config.yaml
n_layer: 9
d_model: 768
n_head: 12
n_kv_head: 12
head_dim: 64
d_mlp: 3072
vocab_size: 32768
activation: "quick_gelu"
norm: "layernorm"
norm_place: "pre"
norm_eps: 1e-06
positions: "learned"
qk_norm: true
attn_scale: 0.125
bias: "none"
tie_embeddings: true
parallel_block: false
init: "normal"
init_std_qkv: 0.0266
init_std_o: 0.0266
init_std_up: 0.0266
init_std_down: 0.0
optimizer: "adamw"
lr: 0.000786
beta1: 0.95
beta2: 0.99
weight_decay: 0.0
lr_head: 0.00575
grad_clip: 2.0
warmup_steps: 428
schedule: "wsd"
decay_fraction: 0.564
decay_shape: "linear"
final_lr_fraction: 0.1
batch_tokens: [131072, 262144, 393216]
seq_len: 512
doc_mask: false
train_tokens: 1032000000
steps: 4392
dataset: "wikipedia_en"
MLP neurons of a small language model. Each row is named by its layer, matrix (up: input weights; down: output weights) and neuron, and shows model dimensions 672-735. Each number is 200 + 30 x the weight over its row's rms, rounded and kept within 0 to 999.
After each neuron's rows, "fires on" lists the tokens most often at its 100 highest values on Wikipedia text that the model never trained on; "fires after" lists the tokens most often just before its 100 highest values on Wikipedia text that the model never trained on. A number after a token or word is its count.

L3.up2895,168,208,192,224,181,179,177,232,170,223,191,269,225,227,190,227,196,234,202,135,130,202,237,194,193,176,199,232,164,243,181,183,195,184,246,169,258,225,172,264,207,243,196,234,190,203,160,193,214,203,197,206,170,241,240,185,199,206,207,174,214,209,180,200
L3.down2895,187,161,269,196,203,193,197,219,173,205,238,210,213,227,160,182,222,136,202,241,199,190,229,221,180,212,167,226,226,201,163,224,163,177,199,230,211,226,210,221,219,211,217,184,262,198,181,209,181,218,208,190,180,230,171,197,226,204,196,175,183,192,210,168
fires on: "1" 23, " |  |  | " 22, " | " 18, "2" 11, "3" 9, "\n\n" 7
fires after: " | " 51, "| Turnout" 12, "0" 12, "| Total votes" 5, "1" 5

L3.up2369,151,214,183,191,221,178,219,225,203,215,182,237,182,208,193,191,177,209,205,166,196,257,250,193,205,210,174,221,201,182,174,221,189,166,197,173,265,160,167,214,195,247,166,241,178,184,218,185,241,190,220,242,193,272,179,243,208,198,214,209,190,211,171,176
L3.down2369,183,212,225,236,164,228,219,221,210,163,217,244,205,205,146,171,246,196,174,179,163,215,143,181,163,238,199,164,194,208,214,211,212,236,161,230,188,173,225,225,165,160,239,218,200,196,233,274,217,222,183,226,201,240,217,142,194,237,210,148,224,206,167,200
fires on: " | " 18, "," 14, "3" 10, "\n\n" 9, "4" 6
fires after: " | " 31, "3" 8, "4" 6, "; " 4, "13" 4

L3.up2736,181,203,212,223,206,207,200,263,182,231,207,114,198,211,246,181,225,189,241,181,137,208,179,192,199,213,186,206,218,175,205,229,217,180,290,127,222,151,215,187,182,265,156,234,247,207,168,248,198,224,219,198,207,247,202,180,238,202,176,218,199,167,191,185
L3.down2736,255,173,226,263,160,183,260,223,203,184,249,209,207,220,214,216,197,187,224,236,180,237,173,240,226,179,242,185,150,237,223,173,196,183,201,207,217,225,195,187,193,202,190,233,208,187,205,181,136,180,219,191,210,187,213,219,158,201,223,160,174,226,199,168
fires on: "2" 40, "1" 39
fires after: " (" 40, "| " 18, ", " 4

L3.up630,234,212,214,242,188,201,227,231,174,209,171,193,141,194,222,168,261,182,214,189,194,141,220,238,205,250,205,198,171,135,144,153,238,175,136,152,184,219,161,239,188,211,196,196,170,194,177,235,236,206,181,155,222,194,226,245,190,215,174,168,208,203,164,176
L3.down630,185,206,175,197,165,199,215,199,175,197,229,229,187,209,173,121,235,144,166,213,161,222,214,186,182,186,188,173,244,184,200,187,160,170,206,201,253,230,227,151,209,225,197,267,207,172,230,202,203,188,208,210,223,188,170,137,167,194,195,197,202,175,196,224
fires on: "1" 33, "0" 20, "3" 9, "ro" 7, " IV" 4
fires after: " | " 26, " (" 16, "1" 8

L3.up2545,233,193,200,196,201,260,209,192,244,205,245,240,179,231,190,241,147,220,224,188,173,177,185,197,191,204,222,136,199,185,191,189,232,136,164,183,218,212,178,216,182,202,208,205,162,175,202,172,171,190,217,212,232,203,226,226,162,223,184,171,244,198,176,184
L3.down2545,155,173,226,175,194,246,227,196,149,185,208,195,184,206,233,179,197,169,191,169,223,235,160,208,220,220,186,232,240,206,183,192,210,203,207,134,207,243,218,207,229,169,230,211,149,207,209,204,206,225,215,195,207,199,179,189,189,186,217,219,184,243,136,192
fires on: " | " 25, "0" 22, "ixed" 6, "4" 5, " × " 4
fires after: " | " 30, "2" 7, "0" 6, "4" 5, " | M" 5, "1" 4

L3.up401,190,226,167,225,267,230,225,180,234,224,184,167,153,223,192,124,194,160,249,230,205,196,227,166,236,156,205,229,187,168,247,196,179,201,223,180,256,154,213,199,183,241,227,200,196,252,204,164,265,179,231,216,270,219,231,243,212,199,211,255,228,214,189,194
L3.down401,203,147,172,171,222,228,177,222,210,188,153,219,190,160,219,202,222,200,217,254,235,199,221,190,236,185,173,153,181,205,201,182,178,268,243,188,179,207,210,165,135,158,122,220,267,182,223,213,172,170,211,205,258,224,170,207,247,168,205,179,216,165,149,241
fires on: ":" 77, ": +" 6
fires after: "4" 19, "3" 16, "11" 10, "5" 7, "6" 7, "ind" 6

L3.up1884,134,213,206,208,213,229,190,189,224,243,195,183,159,209,243,185,282,170,161,137,137,229,197,187,195,200,240,227,177,156,189,225,263,209,208,234,191,148,138,212,193,222,191,159,230,181,145,215,186,192,216,274,203,183,221,196,213,237,205,237,186,213,170,202
L3.down1884,203,236,167,166,134,161,148,176,177,220,209,174,244,225,210,165,235,169,235,237,181,186,198,210,201,199,229,212,184,230,184,208,219,257,230,150,199,236,159,190,248,167,154,209,188,222,223,215,178,198,170,183,187,181,233,187,202,241,233,209,190,180,243,149
fires on: "- D" 23, "N" 13, "C" 9, "M" 8, "S" 8, "L" 6
fires after: "\n" 38, "\n\n" 20, "\" (" 11, " [" 6

L3.up640,202,204,189,234,223,201,176,167,157,206,174,199,181,278,161,174,215,177,205,199,178,229,271,136,210,185,194,200,216,260,223,214,199,190,207,234,168,213,218,192,235,190,216,206,186,229,123,171,199,200,208,144,218,232,190,238,168,173,186,152,184,179,252,198
L3.down640,197,199,213,245,210,244,217,261,216,199,155,162,174,228,208,207,196,222,204,190,198,186,210,171,187,175,214,237,199,225,196,214,198,228,189,145,169,271,233,157,193,211,193,224,179,162,168,235,194,198,194,168,217,184,206,242,140,223,202,232,231,212,173,236
fires on: "\n" 38, "." 11, "-" 11
fires after: "\n" 20, "\n\n" 20, "1" 10, "===" 8, ":" 4

L3.up1363,190,204,184,179,197,255,193,130,220,190,188,244,234,194,146,220,172,275,197,179,195,227,206,162,220,216,231,173,150,186,224,179,209,212,205,200,179,208,176,251,179,215,212,186,173,212,173,148,173,181,212,192,147,204,194,184,169,178,178,206,180,186,218,200
L3.down1363,210,164,173,171,197,210,229,174,208,237,253,190,165,157,255,229,209,218,176,238,201,188,207,235,189,236,198,207,221,194,117,177,225,219,169,234,186,231,201,178,209,233,259,210,223,173,201,195,149,166,220,173,98,165,151,252,185,157,186,286,164,257,215,152
fires on: "0" 16, "000" 12, " |  |" 11, "5" 9, "00" 6, "1" 6
fires after: "." 48, "," 8, " | " 7

L3.up290,213,210,174,246,150,214,193,175,183,203,189,184,254,201,192,192,238,236,192,171,232,243,212,198,217,175,242,223,168,184,228,204,185,147,204,191,193,212,209,202,237,209,168,185,210,208,258,255,260,209,222,202,219,191,224,212,196,210,192,160,237,93,201,237
L3.down290,178,181,223,192,206,235,214,183,161,159,184,216,200,192,255,161,192,175,172,197,255,232,239,185,221,189,193,220,198,185,207,171,204,141,174,218,200,204,186,195,201,194,250,212,150,208,207,154,200,231,206,149,210,166,210,188,199,206,148,165,234,169,210,167
fires on: ", " 25, "1" 18, " | " 10, "6" 9, "2" 9, "4" 8
fires after: "–" 30, " | " 19, "1" 5, "2" 5, "; " 5, "-" 4

L3.up23,159,174,226,200,189,206,238,231,224,243,169,187,169,209,166,144,202,233,189,180,136,166,232,210,140,218,220,217,212,196,171,210,206,189,202,196,238,169,183,223,203,183,235,206,181,233,228,242,183,152,267,237,195,253,229,226,186,230,185,190,217,215,243,157
L3.down23,162,203,205,201,247,197,216,236,154,197,152,165,180,218,234,236,200,165,217,194,207,281,246,225,168,210,220,164,246,160,160,262,182,215,177,185,189,135,157,168,200,182,210,240,172,214,202,148,244,184,186,198,225,172,221,188,202,191,194,152,160,233,176,218
fires on: "\n" 47, "|  |" 15, "| " 13, "|" 6
fires after: "\n" 36, " |" 18, "|---|---|---|---|---|---|" 11

L3.up2894,153,173,176,199,198,248,236,210,191,187,211,154,167,211,158,212,260,163,189,172,150,196,235,197,184,193,224,247,177,194,247,179,207,139,215,177,204,120,156,163,243,182,136,192,213,237,207,137,156,208,208,197,213,181,226,232,201,189,183,209,155,172,190,205
L3.down2894,198,193,236,203,168,99,226,191,208,248,180,192,167,177,208,173,197,166,184,194,196,225,189,215,203,209,211,191,211,194,88,215,235,213,204,249,242,231,257,189,219,199,231,172,201,181,247,181,251,192,224,169,194,161,216,255,237,264,173,173,169,275,223,204
fires on: "C" 21, "\n\n" 9, "R" 6, "L" 5, "N" 5, "P" 4
fires after: "\n\n" 63, "\n" 12, "==" 5

L3.up891,196,244,162,209,198,205,209,193,216,175,217,248,173,213,143,160,231,218,210,155,176,201,206,161,174,210,234,164,179,195,177,195,195,189,199,216,188,164,169,205,205,222,195,154,177,185,155,189,206,196,218,223,203,215,254,207,198,183,199,200,222,221,176,212
L3.down891,179,220,218,214,216,207,188,231,213,196,154,201,141,144,179,186,215,208,165,160,201,194,212,203,208,214,163,122,189,203,161,221,165,202,250,225,197,180,184,178,181,276,191,176,171,134,187,198,140,250,175,187,197,208,187,236,215,208,225,200,235,255,174,200
fires on: " | " 91, "; " 5
fires after: "0" 19, "2" 11, "4" 10, "1" 8, "3" 7

L3.up695,197,206,126,193,205,216,194,157,200,153,214,199,238,189,183,180,229,199,224,165,134,210,164,203,229,224,211,168,192,144,236,204,186,235,202,186,192,130,201,211,273,249,257,205,175,210,183,220,180,213,239,207,197,228,221,259,186,184,179,155,206,173,218,245
L3.down695,140,183,210,223,203,189,237,193,206,198,223,224,211,197,217,166,270,207,147,194,199,176,188,215,204,228,172,187,162,182,198,135,211,164,194,206,179,194,198,210,206,186,208,184,184,248,191,159,183,173,221,157,201,186,216,237,194,190,166,168,192,195,194,234
fires on: "0" 27, " | " 24, "% |  | " 6, " | —" 5, "; " 4, " | —N/a | —N/a" 4
fires after: " | " 52, "0" 10, "4" 5, "3" 5, "10" 4

L3.up821,192,187,221,229,192,208,173,186,239,231,203,207,196,244,174,205,204,273,262,149,172,171,210,165,212,208,211,172,217,232,173,237,210,161,197,202,204,195,158,176,239,257,194,221,167,217,257,191,145,208,217,222,220,191,219,163,177,219,145,221,195,201,249,167
L3.down821,189,185,216,186,191,212,179,212,190,193,179,166,172,182,190,215,231,199,184,202,177,221,185,174,237,202,190,169,219,159,234,228,146,212,192,197,150,160,194,191,165,211,256,198,252,218,220,208,160,199,186,223,174,147,235,177,151,263,196,231,202,229,253,184
fires on: "-" 52, "–" 8, " " 7, " |" 6
fires after: "\n" 54, "1" 6

L3.up1617,179,183,218,190,191,203,186,247,217,198,203,190,163,234,224,175,230,198,224,124,194,150,232,176,206,168,219,237,153,173,201,197,186,211,226,212,191,175,134,226,238,188,140,188,196,187,248,199,230,155,192,152,259,200,238,174,170,218,197,229,241,225,200,210
L3.down1617,146,202,213,216,174,230,179,184,195,226,201,190,233,181,250,184,194,194,175,224,185,253,185,194,166,221,154,150,210,190,145,203,184,236,185,190,233,196,145,163,204,222,301,210,174,184,211,247,199,212,171,169,182,180,206,229,186,200,207,198,255,254,198,201
fires on: "S" 24, "2" 12, "-" 6, "A" 6, "The" 5
fires after: "\n" 37, "\n\n" 18, "2" 10, ", " 7, "\" (" 5, "1" 4

L3.up748,160,187,175,215,153,236,225,193,180,214,214,191,163,228,179,201,217,248,156,205,161,214,206,195,185,218,222,254,180,148,202,208,182,192,197,196,216,194,221,215,212,258,239,237,187,179,198,202,217,207,187,235,234,206,206,261,171,227,215,168,214,154,159,209
L3.down748,160,232,228,276,131,176,154,224,151,194,252,217,242,165,176,226,222,227,193,198,204,171,188,161,204,195,168,264,175,230,217,180,224,175,195,232,187,147,217,253,193,178,200,207,187,152,178,191,188,198,213,181,160,182,233,177,204,165,181,207,166,166,234,239
fires on: " | " 32, "4" 9, "7" 5, "28" 4, "9" 4, "1" 4
fires after: " | " 38, "; " 11, "," 11, ":" 5

L3.up2431,142,203,171,229,226,214,226,249,200,203,227,238,198,183,190,160,258,170,215,166,196,205,195,132,192,204,217,153,221,178,169,211,231,169,235,222,171,180,166,184,171,203,231,135,146,262,138,186,261,263,183,212,188,200,226,206,205,241,174,180,219,137,220,220
L3.down2431,227,210,225,185,247,229,199,183,193,214,172,209,211,194,220,249,170,212,172,227,182,174,209,213,167,198,224,181,178,203,196,220,228,166,189,215,172,222,201,178,197,211,215,219,189,206,179,166,201,200,162,206,246,204,210,203,198,228,182,153,200,209,201,186
fires on: "\n" 35, "| " 32, "1" 7
fires after: "\n" 43, " |  |" 9, " |" 6, "| " 5

L3.up1022,157,278,230,221,128,223,226,208,170,170,196,192,213,202,172,216,243,181,144,227,180,191,234,201,150,243,245,225,193,217,137,164,213,221,219,182,219,184,240,167,221,189,197,183,168,144,212,173,229,180,127,231,213,272,269,230,166,192,200,177,219,187,168,177
L3.down1022,151,224,191,201,227,195,204,205,217,218,187,233,157,172,143,133,182,231,213,214,231,172,188,124,193,192,141,210,194,186,212,196,164,223,150,220,203,167,177,199,228,234,205,216,158,199,189,156,201,193,193,174,194,171,156,217,232,180,213,233,203,170,226,212
fires on: "=" 19, ":" 17, "–" 12, " –" 4
fires after: "\n" 27, "\n\n" 25

L3.up2176,210,184,166,242,200,230,243,237,244,211,220,219,146,210,182,223,184,211,216,207,196,186,191,213,151,160,239,191,212,169,197,245,208,262,256,200,205,220,148,234,173,184,186,214,182,232,222,258,163,216,241,213,201,232,146,244,174,197,178,229,215,185,219,179
L3.down2176,206,275,213,194,191,215,199,225,176,188,185,207,211,145,200,256,185,198,198,206,220,225,181,155,151,175,216,244,193,189,213,200,245,196,214,205,186,233,216,141,222,166,157,217,213,150,175,209,215,204,210,233,205,214,187,147,200,180,204,169,138,203,181,261
fires on: "–" 70, "i" 4
fires after: "6" 21, "7" 10, "4" 10, "5" 7, "8" 5

L3.up2046,205,235,191,212,177,213,174,173,207,198,183,217,161,201,193,166,193,204,183,195,130,219,226,233,192,226,261,157,211,183,186,192,272,199,269,229,243,153,234,203,188,216,206,184,156,185,207,174,218,192,215,240,231,223,199,235,152,227,188,246,209,174,244,179
L3.down2046,165,232,184,225,197,206,197,232,174,230,200,232,189,236,170,152,209,203,200,213,195,200,154,152,239,198,188,237,231,204,179,191,165,229,139,191,218,204,218,179,165,198,238,217,206,207,200,233,162,130,233,207,244,221,178,167,220,196,177,237,224,240,123,194
fires on: "," 25, "| Bronze" 12, "3" 8, "|  | Liberal" 8, "2" 7, "4" 5
fires after: "\n" 29, " | " 22, "5" 6, "4" 5, "3" 5, "- " 5

L3.up365,204,187,203,248,144,180,164,227,225,166,276,196,218,221,200,197,207,181,210,176,164,183,232,212,241,152,186,172,174,164,219,272,174,225,233,208,187,164,214,198,170,169,175,228,115,230,245,167,201,176,186,151,190,195,198,262,203,139,186,146,209,184,289,268
L3.down365,174,184,172,231,224,239,205,190,208,216,222,200,144,173,180,228,196,222,220,213,193,202,133,166,199,197,169,191,197,207,154,198,221,195,202,218,162,242,214,164,143,190,183,175,178,172,230,182,229,184,247,169,159,248,183,161,222,226,245,185,174,226,141,170
fires on: " | " 38, "th" 15, ":" 12, "°" 8, "ure" 5, "; " 5
fires after: "5" 15, "10" 12, "9" 9, "6" 7, "3" 6, "4" 6

L3.up1893,204,192,213,247,204,220,226,240,217,189,244,170,233,214,202,229,207,223,230,235,154,197,145,190,215,196,256,168,203,188,210,194,242,174,212,232,196,176,199,167,213,207,181,226,175,168,204,155,200,191,178,183,192,216,217,194,173,170,210,212,196,192,184,229
L3.down1893,163,217,227,213,231,259,206,177,207,118,187,199,235,235,180,234,152,155,207,210,167,204,155,209,222,243,167,172,185,182,214,212,180,219,247,190,193,214,166,181,197,130,210,210,214,184,149,197,188,209,193,238,223,177,160,226,199,185,177,208,236,195,229,233
fires on: "-R" 15, "–" 13, "0" 13, "25" 8, " did" 7
fires after: " | " 19, "1" 12, " Al" 11, "2" 8, " (" 7, "0" 5

L3.up2791,268,173,174,150,179,198,219,140,241,212,176,232,187,187,210,182,200,220,262,197,161,199,139,210,193,246,237,199,186,254,234,190,233,147,155,167,212,178,208,195,229,211,213,159,175,169,170,248,147,187,199,190,233,170,233,184,175,211,198,247,222,181,201,188
L3.down2791,111,199,214,222,223,188,198,199,161,217,207,219,205,231,208,181,182,204,183,184,241,257,248,210,189,187,186,192,201,159,170,211,173,221,201,209,185,169,185,188,181,203,175,200,213,214,243,140,214,163,207,170,149,259,217,200,250,218,193,114,189,227,216,229
fires on: "6" 17, "–" 15, "7" 9, "2" 8, "4" 5, "3" 4
fires after: "–" 22, ", " 10, " |" 7, "3" 6, "6" 6

L3.up691,156,204,142,191,174,175,186,160,216,234,190,145,226,201,170,230,274,166,264,201,160,172,234,158,263,256,212,201,241,210,224,168,181,138,229,164,201,212,204,204,241,216,181,213,196,190,253,205,175,211,195,140,195,202,181,199,198,226,179,194,190,190,235,111
L3.down691,230,229,244,255,233,240,159,200,199,178,189,256,193,225,203,211,234,196,173,212,266,174,178,172,239,188,202,184,192,177,189,138,174,215,228,233,187,218,250,232,196,182,171,228,215,162,151,217,225,209,181,225,152,210,189,223,154,230,225,194,198,210,167,229
fires on: "\n" 31, "1" 15, "2" 9, "| No." 7, "- Division" 5, "9" 4
fires after: "| " 35, "\n\n" 12, " |" 12, "\n" 11

L3.up281,209,236,201,175,183,245,206,212,207,207,246,167,171,193,188,155,214,177,222,142,198,192,212,237,208,214,208,146,212,198,222,212,235,203,200,154,210,197,199,232,231,190,179,209,186,178,164,228,144,186,202,181,206,225,222,275,172,222,216,194,188,145,212,206
L3.down281,211,188,167,171,213,196,219,128,181,174,195,214,219,191,187,196,212,219,200,190,193,235,225,164,175,196,241,212,161,271,208,194,194,184,173,204,141,186,171,237,171,226,191,212,167,173,208,221,216,172,220,243,175,225,218,240,206,222,229,191,175,165,183,244
fires on: "000" 59, "978" 5, "900" 4
fires after: "," 67, "." 4, ":" 4

L3.up39,239,231,175,246,186,203,174,171,167,170,256,220,231,186,153,165,181,177,171,218,170,221,187,262,228,152,227,204,230,229,249,182,214,233,194,168,221,232,230,209,208,177,185,174,175,174,195,204,177,197,203,166,179,247,194,227,169,166,172,166,140,177,211,187
L3.down39,183,204,216,230,184,213,193,206,215,184,218,184,204,274,193,181,220,204,227,193,201,207,188,235,206,208,212,204,211,197,195,238,205,156,157,213,145,225,202,252,200,184,198,211,107,202,174,208,175,189,181,181,199,222,188,200,212,176,231,148,220,250,166,224
fires on: "com" 17, "7" 13, "9" 9, "5" 9, " |  |" 6
fires after: "." 65, "ot." 4

L3.up1461,181,224,190,159,183,237,189,251,255,159,265,252,202,177,240,223,198,205,143,181,175,224,245,181,217,187,231,187,183,202,148,177,235,237,201,219,249,109,176,251,204,183,203,138,158,162,169,218,178,174,178,169,217,233,234,229,178,163,178,226,202,246,197,214
L3.down1461,213,208,176,227,211,206,197,220,186,136,226,209,193,180,256,133,220,247,201,240,191,217,216,190,193,195,182,190,174,163,178,166,185,261,223,232,203,252,221,197,248,177,220,173,209,173,182,260,207,198,174,169,219,135,202,283,197,172,223,211,235,243,138,175
fires on: " | " 38, "; " 12, "0" 11, "1" 9, "2" 6, " to" 5
fires after: " | " 26, "1" 13, "3" 9, "2" 8, "0" 8

L3.up1913,149,168,174,176,158,216,208,234,191,207,214,218,190,192,147,226,197,233,177,181,154,196,222,220,206,239,232,203,239,230,169,179,230,141,156,207,253,230,169,216,156,215,195,185,200,216,179,216,155,162,208,224,221,199,205,195,186,220,222,182,152,172,231,201
L3.down1913,280,164,175,223,236,216,241,138,224,178,203,168,213,230,209,192,196,174,197,171,215,144,202,208,174,250,172,185,236,127,200,194,222,196,251,208,171,211,217,152,230,195,231,254,201,296,189,175,197,240,202,213,223,201,232,182,242,211,258,229,203,172,192,173
fires on: " | " 50, "0" 13, "1" 7, " | Apps | Goals" 4, " / " 4
fires after: "0" 34, " | " 15, "1" 9, " | Apps | Goals" 4

L3.up1467,184,150,210,277,211,207,190,159,227,222,188,246,200,175,140,187,182,281,214,200,166,202,203,196,182,301,217,215,161,183,150,206,206,182,213,197,206,191,193,185,184,157,200,203,208,186,158,220,206,198,204,205,240,229,240,188,176,225,216,211,204,213,249,170
L3.down1467,166,206,195,253,211,235,200,237,168,211,206,198,205,196,228,192,168,175,217,216,162,214,155,217,178,233,228,136,204,186,170,173,211,173,184,214,207,188,213,187,188,248,168,229,165,226,203,232,215,139,204,137,191,196,202,193,237,167,208,166,185,178,159,256
fires on: "- " 50, "| " 17, "\n" 13, " sub" 8, " | " 4
fires after: "\n" 70, ") |" 6

L3.up105,236,203,163,220,174,200,216,171,176,187,242,183,173,197,195,186,156,214,214,185,189,212,185,226,198,204,265,154,185,194,164,194,187,197,212,173,137,234,141,203,273,215,214,182,219,197,212,179,236,213,225,228,229,191,237,217,222,167,267,178,230,192,201,195
L3.down105,193,199,227,206,229,218,197,226,195,228,199,179,171,176,216,199,195,211,155,163,202,158,239,173,189,218,200,153,170,210,161,180,201,225,166,219,235,209,196,157,227,195,236,174,206,133,184,216,201,224,167,207,213,240,193,256,190,180,268,192,167,219,172,178
fires on: " | " 48, "1" 19, "; " 7, "2" 6, " " 4
fires after: " | " 23, "0" 22, "2" 14, "1" 9, "; " 4

L3.up1459,150,197,159,204,184,209,209,245,186,218,197,219,170,196,133,203,197,231,208,181,250,185,218,265,191,184,200,185,163,229,202,222,238,238,164,228,224,220,209,175,154,181,169,210,250,177,154,243,187,140,223,159,248,208,204,185,172,219,187,259,195,198,159,198
L3.down1459,220,176,176,190,232,143,251,193,213,224,257,212,214,285,220,199,199,183,190,176,211,166,196,224,233,229,175,211,186,159,202,209,180,158,157,215,216,177,219,241,180,189,208,239,212,232,231,213,172,215,182,189,166,242,132,175,182,266,205,229,183,212,228,162
fires on: " | " 28, "0" 22, "1" 15
fires after: " | " 35, "0" 15, "+" 12, "1" 6, "\n" 5

L3.up1058,218,202,146,196,283,218,244,211,218,215,149,223,245,241,113,188,195,209,175,219,157,221,194,247,189,188,157,188,218,230,226,204,166,213,152,157,222,208,200,222,203,261,231,151,159,222,184,202,143,177,231,196,229,204,216,222,200,159,180,194,210,160,228,213
L3.down1058,224,204,208,199,223,208,213,217,203,206,163,159,187,201,184,187,204,199,157,213,225,204,160,269,178,220,205,206,234,201,225,193,177,192,174,189,205,189,219,224,230,205,213,240,216,252,176,202,187,206,202,245,210,218,207,187,138,169,168,191,255,206,156,177
fires on: "com" 18, "\n" 17, " htt" 9, "ps" 7, "| Turnout" 7
fires after: "." 25, " |" 12, " htt" 8, " |  |" 8, "\n" 7, "ot." 5

L3.up449,168,241,217,252,163,224,167,204,162,193,202,193,174,198,168,182,231,199,233,203,131,160,222,197,197,216,244,178,214,233,171,220,211,152,235,227,191,187,180,180,206,214,203,141,189,192,166,195,186,217,149,180,253,227,174,267,204,236,188,209,271,160,217,246
L3.down449,183,193,250,186,153,188,232,202,211,213,233,211,156,212,181,206,231,207,189,205,273,183,215,199,224,196,171,208,166,165,177,224,175,215,164,201,184,224,172,228,261,219,169,185,260,215,164,218,160,197,227,184,188,142,209,206,216,242,226,171,254,227,148,169
fires on: "2" 44, "1" 20, "." 9, "am" 7, "3" 5, "ura" 4
fires after: "\n\n" 18, "| " 18, "- " 11, ", " 8, "\n" 5

L3.up1894,199,212,204,219,218,262,176,221,158,186,155,207,184,282,191,202,207,173,200,193,148,210,191,198,225,222,205,230,221,217,203,218,222,180,218,179,162,166,178,147,220,207,189,174,168,152,134,181,217,203,199,197,204,251,220,190,183,194,156,193,219,193,185,218
L3.down1894,215,169,232,193,220,219,198,259,218,210,178,177,147,186,160,172,224,223,210,134,245,208,165,216,197,204,193,210,195,105,219,162,191,219,178,136,179,242,167,222,228,193,171,204,227,169,228,202,172,206,216,185,195,208,212,280,211,217,238,204,226,207,186,225
fires on: "-" 27, "- " 18, "1" 14, "- B" 4
fires after: "\n\n" 48, "\n" 46

L3.up411,216,208,223,219,170,210,236,154,225,185,203,190,173,228,127,202,204,232,205,176,196,184,182,212,233,177,213,117,194,196,183,171,223,147,192,187,205,196,111,186,189,215,215,212,174,151,190,201,201,197,200,230,230,244,239,196,165,241,183,223,238,211,209,183
L3.down411,201,172,230,229,201,232,210,209,201,168,191,228,227,204,228,184,213,218,194,167,162,199,186,210,181,162,160,282,179,185,219,209,162,202,187,209,170,248,239,172,225,211,209,200,228,168,206,217,252,219,246,209,178,211,208,183,263,169,222,203,196,204,168,132
fires on: " | " 37, "| Party" 12, "4" 6, "5" 6, "38" 4
fires after: " | " 28, "\n" 12, "38" 5, " Division | " 5

L3.up2902,234,213,203,251,135,204,217,218,180,249,283,228,135,198,199,149,203,231,169,201,201,212,223,142,144,192,258,196,194,190,180,214,214,203,235,203,235,177,227,172,219,189,171,170,195,194,227,199,205,179,179,236,230,221,202,183,230,205,236,234,242,199,215,149
L3.down2902,262,139,213,182,205,149,143,215,258,240,208,236,184,194,218,208,219,178,217,161,222,222,152,186,153,226,174,220,188,169,230,200,181,232,186,163,169,192,203,189,209,168,190,161,197,172,200,209,218,226,152,268,228,181,255,173,168,168,214,227,199,235,246,178
fires on: "0" 51, "2" 9, " (" 7, "1" 6, "-" 5
fires after: " | " 53, " / (" 6, "- " 4

L3.up2772,179,245,162,206,143,160,213,148,267,130,232,181,211,211,185,158,202,192,160,172,186,195,213,150,206,173,256,217,195,185,194,233,185,238,265,167,225,175,174,199,193,170,195,208,116,192,155,211,195,264,251,229,174,197,196,214,138,178,194,188,170,239,212,178
L3.down2772,194,186,211,148,230,162,181,215,126,248,192,236,196,149,235,180,257,215,227,163,243,233,219,166,231,242,232,196,184,158,169,198,141,176,205,228,182,117,215,243,219,244,292,197,234,183,223,193,195,224,181,177,210,215,203,218,212,217,205,209,219,196,216,230
fires on: " | " 84, "0" 12
fires after: "0" 38, " | " 12, "1" 6, "2" 4

L3.up564,179,200,177,233,211,175,225,157,146,184,222,188,200,205,246,212,208,197,208,181,164,193,274,150,203,191,192,177,198,206,176,264,206,215,170,236,205,179,143,226,227,220,187,207,207,172,145,218,225,159,154,198,253,231,172,229,165,235,175,170,236,184,257,246
L3.down564,237,277,166,202,186,227,151,196,167,146,222,247,248,196,193,181,217,256,188,148,200,207,217,197,166,144,205,189,184,217,215,215,192,231,162,203,219,265,252,217,206,210,178,201,177,153,223,225,162,151,210,206,205,230,177,238,217,167,189,221,191,222,159,201
fires on: "\n" 40, "        " 14, "\n\n" 8, " \\" 6, "q" 4
fires after: "\n" 15, "        " 11, ":" 10, "\\" 6, "|" 4, "):" 4

L3.up2399,162,160,181,187,168,240,165,215,193,156,174,162,198,203,178,205,200,204,233,222,172,185,198,157,199,197,189,138,239,183,177,235,265,173,216,192,229,107,172,146,177,204,177,200,216,187,238,207,190,188,165,169,218,235,211,174,178,195,267,216,218,200,209,234
L3.down2399,208,166,166,227,152,203,230,184,224,214,212,219,218,191,199,158,149,196,212,183,197,285,182,191,187,240,228,212,218,229,253,183,174,196,178,219,225,251,219,195,189,186,226,190,187,173,251,143,192,200,244,168,157,219,224,159,176,178,180,199,203,255,143,196
fires on: "2" 25, "1" 14, "950" 8, "024" 7, "013" 4, "010" 4
fires after: "2" 27, "1" 23, "\n\n" 11, " (" 7, "===" 4